MLP neurons of a small language model. Each row is named by its layer, matrix (up: input weights; down: output weights) and neuron, and shows model dimensions 432-623. Each number is 128 + 32 x the weight over its row's rms, rounded and kept within 0 to 255. Numbers have three digits each.
After each neuron's rows, "fires in" lists the words (lower case) most often at its 100 highest values on Wikipedia text that the model never trained on.

L4.up616:102162124110097061128089069143121131157192135118143138100222168161155108123086183134087162148128136160171219094117092085107081181115066114083075175209152107114071096173126102156176130119122130139152088112156063173139102099113096127108094144200113110099122161104123125098112097076170076167158184117118177094134113100122128108121130160152085172071115027161165087086137136121104111126114079089109153117134095199107143120165135091133082139102122111143036125125143124148123130130145123126124117130068081143095134200120117142174121165153104089129122088115123144144147131195123078120
L4.down616:102113170104105201163060160183109148108150089094109099136183142137133165105183139179165127150112099147116122096102090105127109131124086108172130166141130094152118113227110176110172127120133097152107136148169157136169153169099154104149150143179149081157123157132132141047151061122092084177126142140135067127115098121070096109162152113130110131177142144126160108154135119111107084192142157132136108151138109117090159093118082117101075148130120152116125143135162147163128081090129049092170141120176104102184113135140104153103164069119137178113193156182137103137086131075118150130
fires in: "as", "a"

L4.up2565:158132139084178150128104142136169118132119176158169136067156104122114091136121133124131186101140119103207120163153133075084158127106100090161173188167205120149114126149090121140138168073128101178180130089110136154125121100067134176164076138186161061095116155160143134153127119143145064121143104123126137105101096180112165114140116134148120127113129136099168151173154110084156104116144088119089086082114094081090139148129114150120121186169097043121083157084084145129078098120163113137063179112080143135106107106149067126135110176078148105112095114105155090126153058127166086073
L4.down2565:123141146098127122083132126139127118154171081148150090161078103105078118095115147100149159169097135138092150099133144156082095174111144130125164104141118081163112139132121132126105123107152092100151099138134148145131104084145170142124158115121117079062174151132121134131123088161114123106159149147120207067107133127169135101098129082077106094141147180089194128147110168127155103195124158113112119153139133111107104107100106179133151180124155103136113116089141127170089154131132125105119103144099152115092130142075113159109149128150081120202187083133147144122112174191145089104
fires in: "for", "as", "to", "so", "after", "without"

L4.up2521:154140128102152045092112119135159099104131114119140137139143126125101099113061164099080104089067112089119112165208204174126100136080139108140102186115069157133145126108095087180140109113151056115170097153163125127159143115105132132110076163119179160110143205154092100048108083115149122078129129136149116088166148128128178109138153142162099127090112117090143150183120139075105142075131096148129062170163061116150174120143132142149177143115088121149141149144088128088079073108093152182124161144148157122122076084136120132135168142100168126123109087164145062149094108174178092090
L4.down2521:091094139125126151115131127097152099117065095090143092113150122147149142161109123131114158142123125186113134175166090143110155114077128138169169138152148118167165179115137121115080191085113140130101109119122126121138150091096090118142090158173177138107133162126120147164157118132108096142146152150122194116157178190148153096094189070128073061112113096130083129183131150141131057139135124127225106186118075095143114141160064105087164167164129115103150142095130135117118145117134180136102119155133204108126170122037158084122124148084180128141130092114175164156101141090179163165
fires in: "in", "with", "on", "at", "of", "for"

L4.up2305:118135159152130094121162114157133162129147129156121168067122102158153092168125130208096138164172073076122161123172142085097138092157130130125127118150098123116127171139121164114115125135124131120134106094132098110091180132150145168112117082089121077128122159096102036135151102147099114162189113075158182163063116155115158188110110162107172126201091153111070166109149108130116151129117087115079115062124121090165167149161059102171156128147118085121093152115109112123115131115091157161171173137090115061116131117116115151165153120106133129148141123083139154149174095123148129099
L4.down2305:094138134111151113088156103136106094131161136115078169113142132120136147098137076141153083128092169140149207086115179141063119115203120110093169133121079129144145058125143134103170079169127144099056170118111111156123144127142113116070156162121066130158114082102119094177129142120132176122122150184073096134114069100095139088156095130145114086128109100137189140080138093109144162167127144130099143095104090176075105139131133134114157110144134184132142120150125134218067172132072208174151104183149137172168130156113022135109086130120092182091092127151079191151095125129138138183
fires in: "his", "the", "her", "a", "s", "their"

L4.up2712:088157151177139116114128111122092090161168121181117100089159117126144072130084172160097145162093169113152168053203133076100176062128171120123150041138129172142219121158113117205115095145228106104120117147114134109083092118077149123121113109122154103187139141049165106118100141090206108064160149150097157155125107088150121143155124155167126158167152150112146150136197100171153082076108108120119089134159129128133084202162126118139068125116160115119103126157119091157111094088079184145167127083124091113053120163124114160133127136136173124152134119086171085135173113144161146193
L4.down2712:115105132067100104124145141115112149085131119082091144161188142135124139215054067154145154109147072137116136199165197082169103133124133148155151096054121060197140105179155137123158143153075082100126129117095159135118141106122083106162156139122160113112135119136149110129128103140082173150112160138134118126086100128172110189152102133115126108074136122135065073115150139092178082143124105098133092083145079126183136159120174177147133092151075103133129131099139139167143101142095104112152168150182155068156138115132113093172192104132165134130127123090107127170139132118153129121
fires in: "the", "s", "their", "his", "her", "its"

L4.up1133:167109137071160181103109098149084130138126132126199111098152085100117086128142113149129129170170081160167128093121123092049147127144095103115178091196112114099105150155093147186093093137152102111181144146110137129117142060167124140079119115152088112069141225118126062182125155152158132115164094148129152130112112149096135145174114113133073165149089158135138177072159123143128168118171188139108141111183099140115124165157146112164081200156141130161111142217099149141108132067103074105124067121154052122110158094143083113149097172116103152136163139077169115119079157175107146148
L4.down1133:099136156142097138141151141089121088128101117115095084125104101111099120096157154132126121151110160132058101047097113153137141092166092099122130106190125115109173099120138090112141140118160214154066083095120141135133131146157163139150144127119070105083096142148143138148141139161100125089177092075122116079105136054151052136118156143146124132117133173153136182085108112133124118177133107118090104061091121112134141159084147106129147201152158125181197129112189129162111130121127079153095138167104143118185089138150138151131177083088136103119087102192108178157074193104145148074
fires in: "and", "with", "by", "of", "to", "or"

L4.up176:152091150156134077108147121208109121150085163081115151166136103085144096124126150155143159093148135140170154124148168159130108077117070128092105087114129152169176112121134101127120122142104052149131117166125155144093115143121141150116077130104118123108125155090148067151146136096187153129140192059159146171148111141178123178095126178070097115106174172109123130136131125090086116077143077067049103180143142178125112117118130142127127136100110104139109150160147090089115103039137097131140065079111104106146142089159135096167114185150125130087102114141120131120165112156179153149
L4.down176:097127130151112090096067150132093147130073123031179090128096159103128121159174119161190102146199120090086117067130121123106122201051137121113120131105163058131134170118093108102154165133118103160136091075153124153087196151136169119136162165095102174149119094167129051125165059095144095153090140130151095112108121109127134099149147093154164130156148149168135066059112149130120109135129066132157138154157101112203105140072086149166172170138103135155079099090117114163121104161140111128137105129034142145139119140154134047163132091092065092168098186112147104135153098109116105114
fires in: "this", "the", "such", "these", "same"

L4.up2826:202097124095184113132138080096185132164158136105179135132104143148101133082124152188048118108060162088136178142133133154128157084070157165132109148135161143140076103078135121135134135141108096123154081136144130180154165077090148184136143135136121097193117165096122126117123155129134101148111162113177118084095134167159143086086074158137117191141185143108100124153183144102100105111167108166080132119145124111130027167117098140176117139164063070093126107090160138148098125076192137073067104107125149077105143148132159047131145103176150150125168119117090098133119073156128115126
L4.down2826:092150096170119173077123104140052110064103146135119082151131101125100120131095125114119129145115066141157154148129122207098158148160173159118121097114145123110152133084118135068131156119114166107142162046127127141126081071139116133117054162094155019112122128177160099106090106099158106176144136137107143114147186073085180136160063077123133155112167160125104146127111121165159134110136147142056104167094081159104111112109113130125157113072082122112148192128157110171099119165121112130165131151118140139111119177108152075120131138137157113175153135085187113154146106120124070139
fires in: "as", "a", "the", "to", "was"

L4.up1686:110120181139142158116092165144147129145048119139144149074138116130090111157137059141122096108138103191120134082148139145123093119155143132110129150136189103109167041129172125142170163145181107045122173132176121136066117106214131144122143103159148121128150134077153094150153158153090126086095128145107151178131136153142140179164120135076086139151147194126120122123100121086107223147096115113127041061148131135131152131129139097120092137173121119150128118170104080166115193142155129161142085170151117111176209025153104120143153103122123122144155115118131055134095138138171124108
L4.down1686:158120163135142114112114118132137110084149156095099116134168150137146145118132151123126116141084128125146099161130181119124152109150082112144132096146119089081078153135098152115166137080069127119090086141105148119139108157066135111144123159140131108081122144116124127121110121095110161113163126135106133101134154111120121127112091160123129142107101109141099108157159040111103106145175092142146184113158119154103186125158123127152103119123126129165127110102144149192090138109149142145132187151155182101102139121153126156197101130140119113122106120173179092179130130101108065101
fires in: "the", "a"

L4.up2370:153110162103128140154133117089121174105071096151172150064117091147155139124120107143099149115106071104142178123172149096123131139148101106122158154153156136115139152138182114139144131097127058034126141197133146123083107143067137140136122146109145183077126114129111096121136103106153116141132064128104116091144112181198184156107088133115096119191084143125119185126183115048075121116100163098111074053127211076098167167064102102166118139151110130115096130162156067150167109159165198173126137147163075099098073118155116163112086177096114140164136131091107105158137069181150105078
L4.down2370:133109121121115116122139104103120103168112173120127137147167168107140126165214065124086143148173081098122119074135164127164130101135093178146169117127185123092152108124157139096161143148130171123098134142116158138126153135087171066060112142136079176121150161115097143143172111137083193163118155111091188134147120136085187164141134138064117086056108127160098138069061124163099125097203174159105144150125122131143158118129136091129154178151178116081110155127137152159130139112141119131117078082123140169143133143135031102100162128128118142081122148086143119136127116107155178141
fires in: "the", "a", "one"

L4.up2308:082112146098170076179097145165136146125043144099140106133106154114069143126198119080080140082185127069155172146155158114094082160153139113088140115106110175138194130160175122177134107135069086116108163161090192117103117122209162133058159133105154119087139110140185125185164140095155044130109143171102146111095116151107143141149124148087074164145141153138090159089107099115149173066131133057122154053153146095062154138096165053127156147088127101097110152122109117159129128096169156098130111087154125125197107086075158089109208171116119128118123144137107162072118115165126122149
L4.down2308:205073111166074191113106111152089113043112140125169117133152119100128111184064104079121086124095121133132091091129101119100142099073133163104105153084166160115121145117156111124160190192142110086106122144116140107100127148178120156156115121130118176107155161133136100097105125170110129137137120111120100146144151114089144094136121179108085146193150091061151099123059187133134155243158110161157151122111176083098087140120090118078087117156087101133136075156105144122113140156111139119114151149166135112174141104128136118171073144126137088107159136108098177116106147125139168155
fires in: "of", "other", "all", "both", "various", "the"

L4.up2468:136097157151136096118142129141202152129108152077161107136160072122166056133110084187128160071109151090114162143213160102087117147152170201128122099100139150073149126106133139158131111176081095201127102114118138179104138132122165049130147102151167093090085156150081159057159093082113054086137097118149137187170120101141128185139105152128140081163126115100141132123193117121145113094113137090151150093120165076100094229108061111184103132118147163112075085115133155169124103129121104161112059119085147092102078112135139139115115112136183108145151121134121057130119114152153155110
L4.down2468:139147099143117130123153133133106146170128172167138140071162123120082126095085132177120097091140094138117122144110129125083120131191161159092168109159103103168176058094157105113146109179190163100074137116123179152123146138135162096053150169152100109147141100132154096119025130136141171140090225136129132153096113153050112163140113103145153082137096093189084103111155092117104099137157123120124090162166113147099104139141182124178142130127135098130173037096123106123145154088112159134150164148154095133185111102179125162135125128154143146167114140125129059169078082195168112189
fires in: "the", "s", "his", "her", "its"

L4.up2230:118121189136127106081109147135111157132117117136128134119160138107153166132121135197067196106164165107150058110180141133117124082139117101151052117117130111108151125185083090143099162100118078119106048136130121079112141096121207159134141104138113140121049130142098166115119135070135070159171225103104172130076139086112102158111101120138120167080131160125068109141118064068142130097104160161104125127106139149133172150124108131125141110121109147151109127163192135117116065145080089181110139145071110064054084123134082149116110156149112138077073116097088064093078151125136154113
L4.down2230:098118145093101101091123140163101123077139145101116124049104100132106154159131144138138122143143082071155136110068122126098169112183142114117161159129153100139105084121130106115156159148119113122124064121153120181035188138112085121163113128171120141132128106069106096111154199143167133136142165141137123089085207085162081192149110125144114115103113123094108098075091139124127156124124140192078107128128125155136142138154151110080054185165057088205017116114134084076138104136118056126092128096078170147121139222135116153138149162110110164147104160151158129149151177099094152119
fires in: "in", "on"

L4.up1661:152148164106116092084148110107144126133120119157143137180186149110117087143094137080109134146134072087126176057183108154090182089134152126131102139139062125170149099134099079106163091148072157124121164126127067113123117123137120134130167183118096127147121108149114144118059147076136105120182084140131083074136129185159083112055127168098129113147095094097152057100174088146116160164121090118151126110208072098090131104135097113137079152166169079139133183146117089108119131056170186094100196183123084112108085133123087081184174075096131152086160126074119129114169150092125109154
L4.down1661:123147092147129132140131103209153164086190075079129092102125143190116140132184151117163141162130119083191121096178155140136160109094121132126153086144155135098128171114133174050128105115140080166095097144133143122102101097067057133097157142077090069089105123123120108136083129100089110136098109100125104043128084078126134162117147115045104074085185124128094155136138167105095078121155098139106109098088094124115114125173197126102101125108090089103106102159177091160119122117095138124167059093108126145181125154129081101130124141155164133096113131114131183127181114092101147119
fires in: "the", "where", "that", "because"

L4.up2630:131117132125162151185153089109096123194126110117180123142088115153081130089141200142150093132110123081151154086154121140149149091155132105185086103140161184150104047132157101173159088162083141102153131121143166133116126097161149101100104179096121141130112131155146122159085095079096175091103111167097167167159131163125117119142109159091112142125100120188107104119197074134101080135105124039077140141158116121064119229124127151103102192116157161094147143129108160170124134112209177106113118121134126141166162174074107105124130091162125135192134140126157145083139117157112126155
L4.down2630:173160120193162154104162147166148140098121134094125173156112138142134152148123105148162134137102133090139130082125164091151168129158137118164133066042137116086119067166134149178138086140128174096103046090150114129110131150183099143112148138166068122145108089175119119160104106156120120155108111119145087148151152096087086127130180129143104123096152115119169122110164116116158049100127135125164112148126125157117092110164020104077094135055075169116157120139150117192131119167153099158107094167153136123176132097127143123137099080129132182134145093140127116169138166100083147135
fires in: "young", "women", "youth", "all", "children"

L4.up661:192123179076131111095086088117138079119155164183227177120152100119149089125121154118104144092142174154221133147141172132060122072120086172171100111114106127113100123132067063122097176127052050083183151146171155167098114156070136100156162146137061166124103135159142114116210119136155139115168145117152111092197108126148107060098117194194105138127144120102157105119214160056107096192143110131167120106098139108098150106177100149082066173151122105192107144159133148111092161144148131145095131136109128106071168120113134153158139119097117174149084121091126122110203097117138118111
L4.down661:124111102134103143174124098151100071075112149099129152158115138123092078182184142164180148087173119181145139083070163153091120084117131168128140100107136132149089087081136129159123151136121102096133158145073135130139139110113133184178149211110104134090087148159133136127126125098160126121101111153159146174050160101106131076150175097111082179157110143133159135115108110121072149164106139164154145141119112072092050100120130128145095119159146206142176151145140138091146165152213100180124089150142079146139185125142125108129125095140129112125187142167102134141204128128112149110
fires in: "a", "part", "as", "national"

L4.up2373:195101178119148132075060113149095161114150148120150134158131147091175150098110182150207111117145239135182100157144154157197118062127142095108157130110166152110138164127101125148116179156076124166158118142102138167200095101115112133131088120127069168110120152067144149156166091154119164123151099097156134150172131172120095126081150125112140087103109100117129100120101141116194122155208100191054132086157178090110069150100172165083101141104103113154137128121069178099140105148119133146085202120127128060122173122089091119104114145113182177169153116133107083067103122087145159107
L4.down2373:165111117106119104108154179211118154149088126100097086130085151078157088123159137152139152149100143138106142107153087122128093141158150155117065125083115076140067110091138045102107160126118128124111151181147104182105123133069143178191133111083122143118141097065197092116103135178117116123085115130107122139144126158151117089124188120119132108153157145126133148135126161087117133191085096134141150091082131143148125056130125097051191138146182192141139194151052172129077133109146125128116047150154139089087122132083153115146138153179094136164163143068114177127090105107100160077
fires in: "to", "for", "left", "began", "joined"

L4.up269:108151187089136100132093102103123137154152165174181125105165150065129097102096125182141160115069119095128166180142186174071091092148133142144094081157175117129151116163086103124191109114074133087137140089112101160092073154104156104123154185117114175082145132135157102110182081118174169131138122135160080136148134200133111151105040217107152146124100128182160125151138099079138117111176094113141120142155141165096101129110086116209091132107101118180125102133110092133127154082175164155073118113172114140141123149150098169119083116117179100135107129114154083079152150103139113081
L4.down269:116189089112136065185108118113088131100169166174131074171188113076129132162117112174108160090091137169188181172144154129179136124133128184141115084111150118104163077172133106103188139089131122103124140098097075152130167135083168144158204155061112072130097090135145140114200108160117136173134130089094098162132097102090108123077160126111147165106106099095178150153118067087106171089125112132096129147143134144152165107122151162061101065115070129122106070091165147159191168152131099127154103137125148145082097137136129117111159172153161129153110059144114152107154089124177075136
fires in: "the", "a", "that", "three"

L4.up1507:096106153151158137134138186135110113122097091114143132022136086139140129156178170166163098153124101082172140107145205136123116138175109096078133148121195087100130157166122100114132136151177097144126133159085142139131100137132123197128146062144142117152062134124160110124136102122102097144135139096135163168098127176101127164123125158072081130163119159138148130122109083075108149080158122049092133059210147142136107128084100120112074132087112095173114126198112090117143148144214152146146124083107100137104146110170155093154161106138138104130075072081133122085149185179139113085
L4.down1507:108170165128075147107144094108116135100110196148146108168148149137138122097119112073116110148107144149098098123144129149109095140114161143112139119063080141100125099103110119161163136200153123110113113117133121093096168214193125176132140116145134159129134128154149093123128079195094151096165132110147129111104108118144097105104133128134087129141148114107096114109128111173140170154133078127152160143094179097106123083119160158159105096117167125128171120083121125172123173094148136158134088156123126134165108148157166132141093066121154165131131129103044133103095099102121123117
fires in: "the", "of"

L4.up2818:168130148097119176179129167175143138151169150123138079143119137117112121142086224153110099176142124100148176139194102169154146097214149141134099122175143172168139115228126054120111096139145145095134166095102067153136124093135130208078068141201090106092112156162172176166129146056166127098111151083163187119137080153080170151122154156083130085133143146105116134067110122088131146189133146092097136140176152118100164215105098192179107166134050097161110148155165147138060088130151114124125149132186168080083136123101089170161148128112144170060151105088159088059153067096125091131
L4.down2818:151143151122037108114153166110093145114096081111100162088123141162185136101120137112182171108077166151144085152126078089177153133119171112132117218103159092119143098054140120141094112113162155172113116128106116150097129135113106127115172150086125150083171175114148095146088157111094144117095142139102128116086133125161090119126113127063097112152097153119063088066179084155153115148125101152183144112130092092180134100126111164112130158109181094092142146144121101110136101091146088115154090105103087165167095158151174102180099141193125149118115108140095147107148154124117094105
fires in: "that", "which", "where"

L4.up1803:103163204117135096159184099137181138103148132155115157077136065132107065150101093121113160115133099061149144106153130126117104136133140098127036138179151127141159141071102160147152164103119087098169142079133177104111148147097145159094121106146136084172138157153094094105117120126097105099117110095171124120105113156126131170106115150093157094153051121079159129137179086138110119116161062093123086101186152097143146194133134081177144096177076060084075161135109118165173174045085174126169130145145098089072070086159127108156186169139154115125202134141156182160129169173146163101
L4.down1803:148177164120135118152082155156088114079143157103140204078096189077097137109100061150158093096106143166155106108135130084128147154141177188141178107109133148064069045122097072166158115164111111117168097066108118177089145130094143066097145164111143069140120157135165163083154166163130140112086129117152118118115063098097178124117189088156156141077156140110164116154134132180117090133105117158169153107125130108082186119128123165150104087186181140133145106119085104204172121106119101095124155127136130151104092094083112130149110098091144165106117075121148094105138084139134124128
fires in: "her", "the", "his", "s"

L4.up193:115184155077116169194138094199093138153082158115169093141161095127110060189104097159128151109112107080160077121149120159125139149164093195135132110127144161133114166088123111141177096125155093053157090150183135195108157143106140134062188129164165096130134102096132127127116102067134137132183124163070159132150080116117164141103119162092111166128115160100136122144122115131146167120213104106178137128218125138170132174179076099195071134143172095097131131157136159139169097092084161113123172171144119044119102164152145129137102131191117201118161107122197135145165176115152186131
L4.down193:168133098073085100111163165126098117118094167096110159155131170123075179113118114101161131029158093134113083114110131107120127154142154101187071041088159159120126173127125109171117088096117095120168108186148192176169104169117142082110130130181094143120120146134087133086136134106091191156114136146112154150146046160139141156119123130091105124175146116116093120131088201166114150143144125106192160172104114134148120116090114167163119101138130099086111073191119091157139122157106132147152172144130141118097161139083053069103132135158125115136179107156164147178147180058121174167
fires in: "the", "that", "those", "to", "one", "s"

L4.up949:127126140156187109104146114098106149148087119140155104017169073172113112161126112118089213094112141121161139098097118125035166129140057127120110088073166128142177086175085146114134100187139052113132086170159132199130025160173155166100099070133152110138126125126110068131104160147164105122190117114111102165137130117125128174103135109088099137171152119097187099158179131085119087159147074119120080069128075092110080132191119093172105115132097142155068116125078094154118106095147162100133153094152098080119122143081078084128125136113156113140089093165161160141121098112164118087
L4.down949:159124146104168199113121172098074140128103095155156154142165113162099142155163085106081145152089197196108163157134182090093151104144193139119163132144138075159122142117129170124143145107168105181133140100147180107125119176150116124138105113120148191140089147146130101097115157148148119117142142093103183171101114155057114165136202116162116115098094142149115139178133093152133113132158216138081135180099075149166092139167145137116190102171114176150151115144123145166109122130110125117135186207150186091106146145098109092139102163149149131092065068167088174126120124132153096126
fires in: "the", "his", "s"

L4.up61:189136131102109115129141158132119084107121159108136148102115078143163152127121160138126142131051212162133105102147099097102106095140117151133121153185132160101177045143157120126110154130112084111187142167072102105158097099122134158128137093178168170134117189172174119092088161086135123080157184149102142150142049135175128116134138128131043136095137136111155064162144110148150088124130106078074090134103098125106122118136111119125152149052159114085096116170126102105107143115147151056140100152160144103091160112097095144116181109100137203146176110146214134150095137147138136187
L4.down61:132084201072116114111144105113163139154112115126113116103116212152116095116115117088129135131107071154083145157122093105058153128193104137120159105176091124144109154136193116118157099160166092133152127115069111138131138110069075200177088168131120146090146133176159137130202121170162102099130136165157119088172138113116138129133047090098076117139132138155177127123098183113100146122088069118160133102107121143107152076139132161086138148129136130119095151177114109102115089156117214079086179173118131100133129075121150170191228033153100044158094107108154097102140162112168138129
fires in: "received", "won", "for", "completed", "with", "earned"

L4.up1081:140132132100135124183073107152161102139137124130188170100132100100153112106140126137096153064109156110156138109152124080087152125165092094116084108180147130139124066121131101129168088135127058099117092134105129094162144148113145151073128038179132096073122160104081077155089123069181091139161175108128100156114124151155120151143107177146125083100139151068134057081149082147060127151143114090120157084107174111081072128182094092117090151160099125108110144088161081164111069150136128151092056093113126107153110158128114172149084126086110151101151133107154148087111037150084106154
L4.down1081:137205096105073175119132088120089099110161143108095134105129160122131102147105115154182131102114136183120161082121071037131093122113137131063193133119128152121165148136181130119137138080087135085073070081099070178144148113134137141201086105179124144128140189118127091079104124075129116116133141122189132165166133149142076131143163132208109167093138147136134075110154190143102135131128145123124071137118124065135143105163043113135146118141180145150099077167188160114081107122111119116141045153132123141149102089099170160143123117168145126138175089146134115151144138155165143165
fires in: "of", "by", "the", "in", "die", "a"

L4.up1689:117079157058179133124085081157146134094155152127175094125131111122087117139122123078113123141109151122160121081154111108100135121135125130112117115133090143144097084114119110150137117119108104106130105129152066185151107134135112133098127083156108068091167111095083106142102126147169089111157128145223069155151083165142148084216125150102131083124154124155171097061106134173133158130129121124152071119168112059107173153142093081144153140093135093078143148077121151161136115125142129113073139084158140073090149119098100108092170200108142175145156183140101140102140098066104208127
L4.down1689:156133163128047123105116082096120123073107129039135085143132096118137123143184138134140129149100124097082171140111101133092117151126075138143135186177071109205149061134158139105097101087162143126093127179135111202087101074091042131146117124114125159126195091102138133138147134114129109119149172152183141159096098065137123102157159149110169118161167090164144141072084186129138111116139062148132126104142101143144109162146107136093156170176146202124138155113149153150120161152133126144133148146116118138130158059091114135160160115114090166098169154162149180157118113160133154134
fires in: "for", "during", "to", "of", "all", "at"

L4.up956:115116169111119106118130144172137111148099120078136095078118134151117117147133095165165207071134109097131164109203147141101121079116086134108143110141097124105137098131083150189158087186135089137122086138112116128130093135160102072086143081151197147129117110091159113105155110140151124125142137107132118067089124148137135190151060149146130167139136092120124097152119061077133140111130107088141109101187136121156170142184113067143087134173082152120140117178133135137137117139115162199144144150184109084131097132048170182137132086114167134086129057192146082146097136157188154184
L4.down956:160154099132096177154156079116132132139151162111164191125122160191144160188131152132150136110125132106133192154104122099155131126182095085127157191157153126128141114099073169120096135118085114123113132080135144125116133114136113132074209190140135102123099187124112155041086093038082133090096177093114159092091112149144089136126126118138149180138184095157160077146124140070126176162090077149089175113142115123109123184130130168136170133119124194099179159153145144203120109166110175138128099216150174156071095110164112146127061131123125145113150141127125155115092093119179166168
fires in: "the", "his", "s", "who", "a"

L4.up1278:105124163078134085169075140153142131150140139164136150111105087096129129154162146123110115098122115113147206131151175133166110115109150112087131123119172134140161086167147141110143104109125085049124136152125109068073115174095093150089129080122090109112107163101158092098129135134115070057122078124116113150135119134113116156113102152081101122137120130122130125104148121078120128082097110060083116082183122124074090131155179101119092140123161115135146141153117070147159161154199147145144142107106077101125127116132112134107155139145116118130140058117095131084141108100156138063
L4.down1278:108143125184122190134099093151118123115097161097094138149112125109123105096116117123105137105111081129066081110086114066094125115075158125166092140057132101060136194104117108158094132167104155140067169129170166112171145180140123151140140122076099186112182111133161061150119063070107104103183108147125154130197121150157126113115189138124126120179123095109106156113124127107097127144128080148199129157075116084146123089119130133164156107131147133155138132110098087117126100102165153135151122100052135124150069153113149120154072108088058166149122195114112116170139139095085151094
fires in: "the"

L4.up1981:187173103102103135087099091182128137114176137164147136085188083168181098121103138108113175121132202212164225093151117084170118182174101168117078140178200136144120104167095100176166138117178095112177131081151111122095150104123121166109119106179127118090101167159079159084188116113160093192117106151131138095154121086137161110142130151147062169090109114146163100172138148098163081127121123099154118135129087100099128152155124156172128167113128130150152116166115144135110156049117132140087103118098174160073137076129114128107070121106148178092149101115134124122142141116139094072
L4.down1981:102140158181084173116124099092171134121118086077144121108175072129161150153157142141179163162137070160064083048123119117085088138088153097130119154109116139135118088087071131155133135080127155133047135093193095111104142090154146099161108117109131146125138148120106153088097075193117102174163148139129136120120205098154101102171205136132129159106149122102123142155150214093109160176119158150124162139126072089147139148134096122129184200095113121175101105151141147208120145083109150151146121144152186122092084067152177179172165142102095125094165108137121088118116135085131142152
fires in: "as", "by", "in", "through"

L4.up1733:130123109106162209106151139128108095086107174094177128098090097149159093180121123156159166162146112144184152057109134119157099137145094105160116113109149123106102150146075119159158135163132147138159127165177127187105090122134149207053154131187132079136113183109159130178121146089100155117163095142170165079127062117167138122124143172168047143150126139148208130142170139126160149125149092138155145097109094110129113109206128120128145174097127154108102193152157171158113101105104148163130147110172066135086120121174152169132122154136174132104135094143134136180166172090149132107
L4.down1733:139113127134086099095113184121125170203062165130116048155130126135153136152135118124104130184125162151170105113149110168072162132140084170098102134176112102115131176119136145124104186099135100135128103105162118125135115096129095137082154149113158123115141149117084104127086121131090168094148121117090084132077102125154085147145154138104183131183099173144146161112116169138167165088052088173107133077088084139163131158136158145139113208179128113179137111125122139190125166093111056100068112140121088151147142111140131143219124119122146110145139133067129158132074175117142135188
fires in: "and", "or", "as", "than", "not", "even"

L4.up2722:057134144186180122110115104173179129107113155126200125082120133158082128130116195102067184107072126089123130073194154118103097105133153102115122159167196142114175134128119139137115105066123089116143116133141107142111069148156122175053132149158187133149095102097161116142069098118138087110160066106153105110096084140128145159160069186113126135126140117067182124111130135135075145119130106136133088130077129097127134148156124167128140155139113130086093154129072173155107194085098158100173145150153117128087101138139113069110105145172147140126094104185171145117089145081131090165
L4.down2722:146121118119106129121128140152150108142122088144158099177167133126151122174113067166070130144063114120089187142155143128141119129125088089104085106132115152158113053090109089088096109134118192098199102160086177164172158146124137074189127142176085103174102101090129173125140140097126198143140123155155158134040103129157123164107065110071138170138188136160085111111136125136173112115116147119108156168143129102128133158138105142103158148181157105135138175151066118114162242154137090167119134142100126092172120116135131128105141114073156184160102138103162077131123111119131136163
fires in: "the", "her"

L4.up2331:108095179127136125149113151133130131119074103157129153067173138077214166127105112175168136145142111134156062082163182140117100141149128201145112084158106106136179114202086125162071143133121057083115041146111136010107164142186158156153124141129121110110118106101104117136070145116165112135134143143130129212148130134096119155081134105144099128133085155087110144157139137058096167127180122146037121125120155150118180120105148145144127139117104122146109110166095133115066071148114157163159120111100138097135160136122148177116140137106080195148059132136122118062146134104146085063
L4.down2331:202179194178134088116091106158131134124140157099123084089093143181092141142088192094151145158141099097082118124085149148167136160150073194131082176127096104113120117101069122164134185082111112148076112170091128163064072165100145201150115117150135118144107142116078180104165135167104142120155181148114162090119201075142220182174139120184102111144113084147143111137137117098091132140118164125149106201135141150179137171118092122110161118145114133172104062109120108091134172177114133078144115112089143138111120152154102167146112057107162147128131176189184137134100115127114105118
fires in: "in"